Part of a small language model's weights: attention and MLP in parallel.
MLP neurons of a small language model. Each row is named by its layer, matrix (gate and up: input weights; down: output weights) and neuron, and shows model dimensions 96-191. Each number is 500 + 40 x the weight over its row's rms, rounded and kept within 0 to 999. Numbers have three digits each. A neuron's up and down rows have the sign that makes its largest values positive.
Before each neuron's rows, "fires before" lists the tokens most often just after its 100 highest values on Wikipedia text that the model never trained on; "fires after" lists the tokens most often just before its 100 highest values on Wikipedia text that the model never trained on. A number after a token or word is its count.

fires before: "|" 66
fires after: "-" 67, "ti" 6, " Ho" 4
L4.gate672:504475443515519541511472435504498452578483499438427544448541528470506534500476488483473495469508494443524434443494523520534516532450531494438461532539490495453435482432542415490489478515495464482492453579560505612437466527520500517571474516499470488504485477561513498496478463548512439584
L4.up672:545452430514457555491534525489471512489509502471566501497499526507535487492482456469438502477488637554473440499475474540429442441498517425485486441555506446475533511492536478578406471552520487533511501535484537493604550455514559503480488472520559468476497501521493484462510548539481492479
L4.down672:484423569540444508488639448529516536576549504478578480496542555546488494538518474473513553470516444509503555562506464534522507495465507455457431489493501491509536603546467516523512523519515503533440456518596492456567529489455462495419535404508517579513450567479493505528543429495479471549

fires before: "|" 78, "  " 9
fires after: "-" 78, " —" 9
L6.gate145:494442501445612510544419514591445539508420443399529438507520448538486514503532442453480507507486448520482454445513581532444538550511482522478510556521569503529543454574524534498511493511548529544487465516511515532483424503489470508484501523467443544494540522514593516529513539543475514519
L6.up145:578500465473496516492415515479451389437499494543471395557514521413555414522544491535499479541467564507490480476497567468517512498522470506505568473583471512454479548532515508550564494448493514501463481497594416508451492542508514456451486470519507504479536517533456457544521447438432537461
L6.down145:516500507513502394485582500512534514484513445521458510553497453474497449458489542481494445497460502424503562502501541532475562466576468513507487485559569472479545559480456462535512503493426564563513534509593505453482549441448506473539551556507494515539537447499576492454479478450483536519

fires before: "|" 78, "00" 5, "y" 4
fires after: "|" 41, " |" 39, "%" 5
L6.gate209:512538476476472593458463424484534513504527495508530409472556475513504456506479531506519533518484475493509489535541536493576455523444414496509505481505489460540521442499503441528545415542511507523460514479509493593561457517465501546524536474448513461507432532492436491510557497454531532466
L6.up209:496520412542432529447569572502516534478519504455484479470529481509410494557522567473569518459488485443538465524554529524486483513506530496573456490441467492501468439582487482461502517512490497509448531479526547505544495576438504525460553453531450560500477483518473498521503556589501501559
L6.down209:492484484474461518502567513421564428501476492577441509498491575530405485477489517516535500446580481519508442538513560541504517456497577484571465431550546491505452492460484521475520521468505467505408512495441538530432474502476566504522541473544533530516552550523521527478457526500523470558

fires before: "-" 89
fires after: "|" 88
L4.gate162:430542544463519585482508529471524464499511471483405535465538541455469474464534465518486492491490554453507561520466477548494530538473518428527458473534507508467531446538557469432482404507467553571458533412496480490506530494451515440487459418488453548481430536501516507518548525484479541544
L4.up162:483521501456544455455532557427462442494439485525493521570434508535585475514537554511512531506468473445455486507554494496479443525510456511534458539438484524537451486515426496505508521490476519469453491423554574503548562475482446459569478504554498442409472489463502498481491488553523512549
L4.down162:431515445507457541506475533571500537552541491536479559448474556553492422477533518485499554523559511490542473551591502536544540508445483495472568556530502492467525601452493486546502452515499492519524450475480488469500465546575474472508480495451422499540475453579539444497527490477415613485

fires before: " \"" 46, "\n" 10, " Title" 9, "  " 4, "." 4
fires after: "." 70, "-" 6
L4.gate445:522525523516475443448570471488516433591517513512550413515504553419532580508494485443470494474496538547525521439490432591504537533533500491514557501515472509433477574497526538485456528468559497509539514472500488524540544503538470449492556541422442477513502428526520498461423475487459470534
L4.up445:547579450445526450489443514480527513506506516513529485470487497428520552479491498535488508542522516439501598562512528487528452504501511498455570458462531481478552471514513553414481468525582436494511454486453479482502552415531470469446465481491489528484496529510518491661521498509472479486
L4.down445:614538465499481454488565440479515487568472510479441488468491469428552517530516502482471474589549419488535508496464536510492527522514541513463552471510526531485469544491458514449462492500471567453534482547508438558474567517531414546483394542444543517561502480483511523525498473567596506549

fires before: "=" 40, "In" 8, "The" 4
fires after: "." 94
L2.gate557:480503457460543572445544508476566488561491546497451472530468414535556483579462501525520482500500471476429582518477541551462456459448572448447471491476506551461558522523528511448510506474556483476570493498492466471483554518494486555523520488513489494534519435584496516429536428425461561508
L2.up557:500521461513476560576455485531488552507602632457510528518442443503517441473522465498457485518516502509580509524505492487478531518574566410527518507475487493458489509463545457528514489533413481504481525592526504498512497543576504504466476521484453487523404450446518551509436527409529456564
L2.down557:534528505485490517533469528511475537500529576483518468475572485447458498472520422412462463555431535460527514523523568514482542497528494534457525517526488491473462489536550500505524500465570535497524565509511492485506488539514532610536523464509424444512544453533496457517481463486464504535

fires before: " |" 78
fires after: ":" 81, "–" 17
L6.gate693:544462489464496524462515532497491497545493522510514459443503427535475502535447527574550541425478489512461466500494512523534454480556559475475571542516538518469522417470442550509489505482454502548497502523495443547547418554470529527509470511492449505459465500490475477490431435464442457506
L6.up693:580506498465527573516525470464530523492502523519527499475537488548491527436536566479530535386536495472473514504510514494600514536550557458481477484488478480496488539516483546519439531525485525478478476511514421493497566486464498533477550474537568497525509503474468540412482535459515520486
L6.down693:456565549509558423505545558443476449488576484508443517508519478557555527487478572531488478468467571507459487563566487493530484450527463515494441542509545484494602508532485506522460501493571502459495399498553398541420522493560426489494518499451459547542536531515549495550485483489530498499

fires before: "," 64, " |" 15, "á" 4
fires after: " 40" 12, " 36" 9, " 55" 8, " 45" 7, " 22" 7, " 65" 7
L4.gate593:489489491512504471508486527466467562496457500550480493468464522492487541483453432447546519438512530510506481505436492445595543390550540525491584467507440506472498492499501548459543533484498555530481478443517493599549430436534470475508495538517408490546453466521519537477531507450509549496
L4.up593:448531468479496485508495502441532515502488501507479453498514524474463542509475414522538523463503520473488530517495480538547516468486551399520456483423522488513550572459526501491536587558455583487526496564485479486546450536497524508428521444574440504588489498507487550500460525497539512449
L4.down593:517548491486523502512475530430482474503485538531520541514578509487501486479546563518526556402558442490415495507474541449544428432502471496437492464467431533497521448508475600436499475480478466394515518588492447572498451583531453494449430531495503449516485503527469555452556513498481542505

fires before: " |" 65, ";" 7, "\n" 5
fires after: " |" 74, ";" 5, "|" 5, ":" 4, "(" 4
L6.gate303:492512493483461449540540560485486481542492492493499442503472472477448558483507518558490529528504571488515489523534485500531503613482500466461527609482560473562442498516424514577492518439491458478542505487525461539541472531512526521489421447584507469541502510518422463546507488460475441440
L6.up303:553626502550545463534467556418511503488471518577496443501445524424589542626520515488505458497484536507509433451439511542475476439467448460529483514471512472495514541500460544494523514538535489523559499496550485554533481462484604498487431470545519439514519505434370490493536521525457510501
L6.down303:465488518562563480457511551479543469472547493524507495560457526508522554509584559510539459507491487473517466472455567544553542476638552505579537476479512478569562589527456541458477453493478566566544508505471532456514504445507564499515457504532495568542431499484450445479472585535525407443

fires before: "|" 76
fires after: "-" 70, " |" 7
L6.gate163:485437451508479470480498520589521518449527462496459520502494493477460515529561532532466426538487488532426503565530420467459447514551528495594492548547565443548556514525508467470484512451530513451536538477569516563538502504474510540523477500491487496555565459540455422466470507535476548469
L6.up163:437468467518458452465476469506425517494395474487530556497478447538483476539504515536552512482508512429533501517539529470525533468516628538486395510499513551528579479498521466450453471503420551553460560534490476482466502417498499493495546569522378510494565508474474552556469462522487533532
L6.down163:446568453429472523447519526498487529488440514513443450486543537548439460497551538524536523478503481484464506519468446520480500560498468553529518509522496433526550397461491533502469524476532524465477525506553525498520460446517607511494553539486460495470523461594439504536461461547506493498

fires before: "-" 95, "\n" 5
fires after: "-" 100
L6.gate569:473556535475520538508449488585574504472415423481499506491490468483449510538586481502435459474395487582594521451453478508450510534489485541463451569488559517528462501475508488465491516499485480503589476519543421478566493496552443550501450439489461528458436550504484450440504566555501493431
L6.up569:451528566438440496478516519532534530532513455509541500527523457448574494554553444518450450548435487556522479535514504576493431510499521506529503502516506558477511488513461500506427527512542519520531487443523407479515502526502432491481471482504573537491376482553516433540496504541477513464
L6.down569:497732553534499470517528501498470466539490531499499445529557502467511531496541488476532479520556484482467488543493513503500499538465514421496491491513479449525557533550432555515492496477556412514569477456508543436464515487440504460557536571583530538447494520463538492496497543487481593510

fires before: "," 63
fires after: " In" 28, "In" 26, " 18" 8, " February" 4, " July" 4
L4.gate312:463548480494506508493541513486474510518497471457488511524561491597499506441487449460489568533486505547477525459477445505512469479513569518530515455511521594486592500464509475561553506498575486449419598567475531529476514551502495544539483475509437569510461561458445525539500511495518492475
L4.up312:583460437510470583535428480627581484523532537488564420452514483400564518483474531508474487531505510465515561519498504508510464522491536507568532505491488480497482440484449459536549532517393472420479565493496442509496480513496485457549533540518494462497492537547476510454505508486474464498
L4.down312:510453517548500502504472535543557523506453484447544472484441504548536422506456481481527541468559472551446494461535473462495472438450539475498499510504531490382496478447499539560442528532507510557427499501548534459511460513492548497522523485428465429498501493566514478448485492378499534499

fires before: " |" 41, "." 24, "%" 8, "  " 5
fires after: "." 41, " |" 37, "|" 4
L6.gate194:540579418443582513548473416478469476524459506463484533492485465488567459458548436530514554496474448500521454539457545524512505513474505448487519547430581418499500535617522531474483484489471535476571570503501461459549550445587499523466520441482527451450520562462546486515437489505453529520
L6.up194:474543592492509477442522518484461442506490483494467541482391534536542449481473560420548529518511567457520487577440449469523517488500545424508493562541512493408564515456538531490524471572502485473541530494529453528492551532555551505516507466512554500480512517465526546544450470490512513491
L6.down194:522517523498508525459479580541395515516481574503525496497474542540593466491447544495469551483505513484542436530464462470525529577467472531498588493524525469563474566506389402491561496579560483509498550511509417536460572454533568528522482553488527439452466502458531533569508527493611480510

fires before: "|" 33, "." 15, " |" 9, ":" 6, "ter" 4
fires after: "-" 42, "|" 8, " |" 4, " Ref" 4
L6.gate670:507456513442412493547533477467532492551475496443498518573478488538508428538518473568475510487476427499448507521510472457472557501573554433483514470497512548493449517481506505581484534522470460530461448484529434530432519543460472435473526501420538468579485471472486529481416530513461542533
L6.up670:498484485422509547542455475507490516494484555491565477454554537468512572496526519542477492525482511501535380496492518487457414486554434438430482572532472548549625543516470502503570501462536398482522436452575526508508485470475521512501550543521505461529600509495433481514508546451480450480
L6.down670:508478501425474551514499479488484517502467575526513436487503486417487469539517445506463445506493528507503518517465440458525419483594555470529454504560504509501499549510511518511527507515563549495490535495487518540430491389484512479537478478510470588551503423482500473523461466464442480466

fires before: "=" 99
fires after: "\n\n" 97
L4.gate212:485576518464521544501506493493575470450541405431496437456481533500484525489526535521471556501534522442391535487444539566559496502418479480544502555561447463464536490525483466531581449500511543557502574475504476515492468512488450534585494493490571476495544542520491412525463529480465535426
L4.up212:535541538464509549455517504478455503516531500485490545486497567473541471476548511565480480485567462485483476465446555523468465440522565465554508625437482484468559539477534494519459513406496476581506476506515473483584415527495478538561512502519488463574550507556521524426601517586510568426
L4.down212:482510507525537569508539503444500447545605454509536535514437553485507483497525513458526523490524467464446508549469494534481570462550486501514488506469484517509503589493527503541462530519459513541503543476509444510501463469521552472480482495536480471520477451482480522507546528521462464476

fires before: " |" 37, " Votes" 14, " 2" 10, "|" 9, "," 6
fires after: " |" 34, "–" 15, " Candidate" 15, "-" 6, " 1" 6, " 2" 5
L6.gate614:498532533510508490491570505523498467474486505527531511504435462423556495515474484505468576565387476552504485517523558544443507496524528536554488489497478513494493519503443413451517549522478434467455462523533485568554522445513483458455591478479453435401550533452460497506481490578448525531
L6.up614:583511532530551499518519463536402449528499528427430478480527471474465480518444543492486515438507518472593479480484468500472488477532459521526534534487492482371502535519459498454504464464570520445502539582546579551508563530438491466512556513494637469480496455517510480559521514473461444527
L6.down614:532539513507451538464587480496453436527554518510453541490528518512499483542554497466515482441530563534512449427592472535484455558494464537531479498518418495488491419451527573633490511460462526490552498569463465483517563517478446435530469531486561524492516469553408437540467488539490462537

fires before: "-" 28, "  " 22, ":" 9, " 1" 9, " 17" 7
fires after: "\n" 56, "-" 13, "oli" 6
L2.gate476:578565506507431467566524523480466463499500481435526456554465474503466478468553451485508503506492500496505453487484529524550494504566529501535522549510590503552522509534552489526549554535523547483443547547465533538565533511546479518536527450482549517490492478531501437513533507470485485506
L2.up476:475476577528535464468532488495436518525481541525511472509556499512540503475462487326568540507511560569519494515461462537512564452566527461541456544473527524513506496565468506521496510510462543517457529457531501482552489501506449540483528454428484480482483433448564502495399442511546460466
L2.down476:483546516419517508444495521486503433512558508398491440521532511539491493486510494494519557448475565472460507463499453529470467473425538479470466478517542488484529414493475487517473525525510527555444542519475333524520577504528440449511495472520578503533481465502477497571491525548439498542

fires before: "|" 100
fires after: "-" 100
L4.gate369:553458507542552447534472492479473452505553517451490516485499508414522533523603487568550458525491485567512477473506521469507474546525533466587527477498452453506472554542509488464537526530407458434512522526623486488554430499485473531523488524479463530475529442521531521493496511519443516503
L4.up369:584511499400556558499546516503508494499439570467460507540515484445535522446517497460483489471512501436510516500462499531455499445506451542544473600422481527509520443493484487506487489477553450450508483461583525464522446511529530465497473442454514514544504475549509562457544437439470477457
L4.down369:455485401456553501461493467498488430477445484478465548520450507501491496460499472458503504500494503452453409465534518542420583474620474548492468461474526481508509476519584522519463491541517543483527548499535462562569510497541494518491509548452492537423484550450410441572510446445416471597

fires before: "-" 98
fires after: "-" 32, "|" 17, " minutes" 4
L6.gate140:502529565514521555429507522457469449561514431513462432430473579473439517478474499517520561449477526510512547604546501480538500534480482445513484496480534476519528436449499564484488585470500448430548475466472456557476530412465500525486488494489498464483481506449480480519502517458424478565
L6.up140:538449513443492526528457523452498521518541449499442512587439474526491539579471582492614476461503553473475513480516560453445488588530483500476388509551510508489497526456493567459496510506563515506533482484504405473582565456515477504481514500542457502460468459530453496488449487592457538542
L6.down140:472465556521482466485518458529501461530462459531445507553481426557483525462523520510531474470506496546464507459533527449494559499546479500475506535502574464460487372465489549484530523436487529537470455483525455433532509544532471488506502504468533529437500518550526512598547474501446502560

fires before: "=" 79, ":" 13
fires after: "\n\n" 80, "-" 13
L4.gate375:489438554470474492463482548535524481520462503525430590553409560528521500533491469446520492527466501513527584541459536471494480507504472536466499492499478436462495504492478467535462579477488439449511429481496451536550467503506509515478425494548479559515560456515493419466432469430494545515
L4.up375:490488555528491495508553511498467474476516495448461522524478498506477410499541492499494575488481483548456559484456428456454484494454459536511467490550429549460496488508361537514491459501492461524522495512409406486551374435522467457484506490499569509491479487509418489558490568470452480507
L4.down375:554527488498482589540481490565535446525488452486588504542514511497485430410447426470497583363465471490500503508478478461478624518494515476474518476493452529496466479439490472545486473497462483540547507545474551480462480466526563455484536422483508489509460491527476482502495524533543487460

fires before: "." 21, "\n" 19, "," 18, "\n\n" 12, " |" 11
fires after: "," 54, " United" 6, " New" 4, " in" 4
L6.gate493:550460491461526482449468480436554469484481534442519511487502543549509506579516530459549499493552522419493525495479607539491424478464438444498503489500482555452481488517530534500480582499521482446523510520460491523545523527500501532564478501497509529483515523541520561471536507491474568483
L6.up493:506504516485493489507485494497411437468464527500538538464504505521446469550520511479502587495525504537500555515448498459539462407466423487467404513529476503425486539415465484564474500498490494481504512567486496598531511510530448494483475529546482554476563519557441552531498490488519457502
L6.down493:510496455543523529481469443433475488527581453576574530502482524515526551573420518530490523516481480481439435501489525479544467521445510473562515498460458462531454502396484443537546494422521490467548470504479445572527476514571471527490550516568488495484564570435475458511409468500462503503

fires before: "=" 63
fires after: "=" 53, "\n\n" 14, "\n" 13, "." 6, " |" 4
L2.gate184:497526556501470387536536429536557492426481545491454465514519512485506616500505476462499471496516562571485509453476517507428500535504425531491503482533517492492502518451472521518463476510477448542484491532517545500542526541505539559469466590450528529453510425551482522475463537449510509534
L2.up184:548495490540490400537490523468529484482540573450483412482487543571565508521499538438516480522506561463450453476489511489450537473509487465483556497466448517521520484476498484477508520454458473465555513565567555438579471574537482558598528495472530514476564536466509511456471514428454502501
L2.down184:563507492553449524484533499521471581504502530532464437537503549500469561519519540547550544447445531503500530463442507414472527496491493521527552516460472512498518571493485503545514534459473491516460434448514563485534482469465465459490466510471499540550464524473469524481526493528488503557

fires before: ")" 27, "," 25, " (" 19, " –" 5, "." 4
fires after: "born" 24, "," 21, " in" 5, " /" 5
L6.gate608:458456481579517499485437527495507487493488456421501486513451454424552556462440508543500505521490500483542510465505540452538439481493545537466482523491432503535589541536496450546540589541511484466507490537492513559530392529461520489486500543430481481477487534473448467496434439541483528526
L6.up608:457495438560489500426470543470515488456471532530456508546481474498494464499481490520516452455528518477486486508518553532496471499463478421485469539589472471503595501543529472493494510418534512501456503561558542477482529503500504541492459497482462481524482530415535492469509482470486477556
L6.down608:516506504551490464479420473515456532495566549565476515494478406520498497552559501454553510463513515479522518566521496479528523572457458414452481461536495420480459554547517567463494552439530534450564505546525479520480527527530485566480513528485452522606483480445572504465479491466490525491

fires before: "=" 100
fires after: "\n\n" 95, "\n" 5
L4.gate344:493415451543509498555512569518454538439451529464490483553479483458476511521517484518543521542466482464486520526443541498474468558463514529488432515543513484374454472511479553571511480585536471523503512431511523525567520455489474521494512520495490512485446475479523450506461524524446569484
L4.up344:490517478447463475437474527524526522483511450432581516563470583511531439419500499490534521492464487543478530474413564523502480526536464501478422494524554483428565436464520527529512524553555445490507449440463499458484440413489472464562514434499573446527433510436478529498439484481570563554
L4.down344:491495522440586491471389488563516472434425492474490499524459515527491486415488475496569471446466525474516548493459502528459589529473487515481462498498512438498475534530527558560544556489497464495490460451557543494437413484502448492461511436542489514547489531476443521467543476444548494528

fires before: "|" 97
fires after: "-" 97
L6.gate350:518472492514468523468504561558476469459448456459425447528481502455444413539460535462434533446545506496503481445444514430507492517439574437566501509539518490541513502585479474501444493510570499567531438517475451535494490462510485546513416534516440453538490489476437476539514520477503511420
L6.up350:542444513465521449585556512430549436504496469506462538514530448537481516504543466546562463498526464433542508593519461443518480493564532514497483489457488475478524454478537552460534469555477539460435507527530562517540469603497537554528525564505536529457470457506457534462461562426489468507
L6.down350:461405578503494471532480495588506549466470582602521493476530474481533519435534422441453506516499497482473485475427533486504481546429486504520502542449536525445485497472453516547489441542516510524524421542498497465465584508534440502563426480598500475501476497541518519490497517551497512540

fires before: "=" 61
fires after: "\n\n" 100
L2.gate177:437484466474605502587514449520453486532485488451524540507491464467560505450480480502572507585528530523513468490431557511446470482466523460487547467508504522454538548458524470517476458555497463473445525517435485609476488461519537597448491526449553491501584511507446494604486499516548535576
L2.up177:500525543466525535511492434468459515541502493496492582495492429498522455568545495435529440489533500520501449485537536488503528549509529495427554495624529473524533538451529466509525524543509495527487507478517551576505507534478529456450458502515489492512488564453454542450543493460481488513
L2.down177:509487515533488518465506533555532573480394526505449542480491541484484561560485498509433509454478524502562509452467539483476562433530511538513495497578534495475525486566475527500464511526497528503529490469561490523480594482484512484451470483627408538528445450533446511460552552451510541468

fires before: "|" 78
fires after: "-" 78
L4.gate90:468517515528532461469518560430522453533512452445499529472562385417483623529556527488556507508583467462461451456489498494580454467505485583526512505499489453545535466582509461519449566484499477532523490496567504503539542498507583514527495442543458447532538432499476482481492529510432483518
L4.up90:506520471494538512545504546512416473567516554524521460494479482521479493484496518510568517530462492518539458571459534523519442581577511480536476432522505474458529613503537502516485445445456459473511505462462524505535559497549508445448443507559498432547557457501466437570508521497520546522
L4.down90:493445485529459471557564555554494516493446479572497427560468549497556508512496530500597539505523513476592500498435435465512576533511473447461522483455520472469475560523512565493499583493580503507510514464522472458551528456490444512525516445586474496466504498474390495509483491556499518537

fires before: "=" 51
fires after: "=" 100
L2.gate668:484459465552478535497528470521512544530514485393485537495499501469542433533552489407551495485544514555433525476563465505472526488422462503516372432576521522516536536512471494472464520562496520593524528508477496445474513472523459514481486418551504462471545484463518544466518540433495539514
L2.up668:417489466502486498493527419540557513483518550402461496471474489445496461541520584511560464449520531486490507468570415494428529455461556533481468500588502432571432562501519460516497467509526497496487466595512596491459505472542457487521464492506531487532490474469543529541534530488551440435
L2.down668:543475410558507465516442491479542514476622500592525529484500533454498490441508499575547456539511442419512555499542497459430434467516490474534516437520479485521526563443450522465483421510507512482441541516499501512479516471607469457474471508499508502533500454496423523445453530485502494469

fires before: "-" 86
fires after: "-" 79, "|" 8
L6.gate235:528484486517453429498454496479507474548563491485481486453559556515508489487543493479517561424477523554479511519500476454470506482557550479552510549509521534490506445496472485543506473553513526514511549429479497535479578551535481530544506487479541515454544530512541496498491588544593552485
L6.up235:581477460491523531510485524527477509496459456503543456535568499519558554507460494498449538477511491493491439561572472473523470563423467535487455577521584367495484521465497489482479446543556440468577562487504523520463508466489501475485465459473502417412465519550527502527465519503480508446
L6.down235:440587491502529524489521459448517492496525526462544569554516496519497440491454526507503429520475468574543487552534517488487536516561516546487502473482490538498478413510441459565403460472505488497478531450518544568464439430486539530493460418556494527459482521457492501522505543510506551481

fires before: "\n" 67, "\n\n" 29
fires after: "=" 76, " =" 20, "." 4
L4.gate592:584477521479540549460521483525437432565450530448478442460528488478508492543443497453497543481445474531506489532491421531428425524520578549522525527501503429485481479515501482534487480483568464429562541530464522455531455519408447519515522459474526530517434478514553504556589446431499555434
L4.up592:452433543473462537560507522525431517514546476526489509496481495501495441529552434498555537508578558487578454525448567527557481482575509588471440445434468493394476510493521495516477491473519512481508598554504513518425452554498482509482474495475478456508481509564474488476539525423531453534
L4.down592:513593516554495530543524506488523489505504456394481472527471498578520488539412514454501478507492508470576430502571577472537491474492467508489517576466452496487494618502531561536576510514480597502513464550534468505498457520475531529499521534501381480440491566527472477559511493476514546540

fires before: "|" 69, " |" 20
fires after: " |" 37, "|" 36, "." 6, " 1" 5, "=" 5
L6.gate687:498509460493524469577434457503435531507518481451446536470507511489481467560490524485487532480483484496432447431509487565542494523520471460486486478485490474487490442529550513529532573505541544516512455540526450487510506528524436498488555452495481481528510412511491499462501456617478564493
L6.up687:476551503493556519538473501452542486499548528505424498579436535518441525489463548513516494536487420417495494564458476461439469493513534500453501523506530491514500580502511538566502520563469555538550507421520543474576520373522484489487491417505484450519487432509452523489472527511511453524
L6.down687:500480563410478536433570541534472501454472539510563483525492438488510515455469473473533448455482514468477431457482517483498539524466504514466388448553466497519508548503399473493455596525461524532470496514547537484527504440529483470507570516475466522512505497472506538431432553572554496492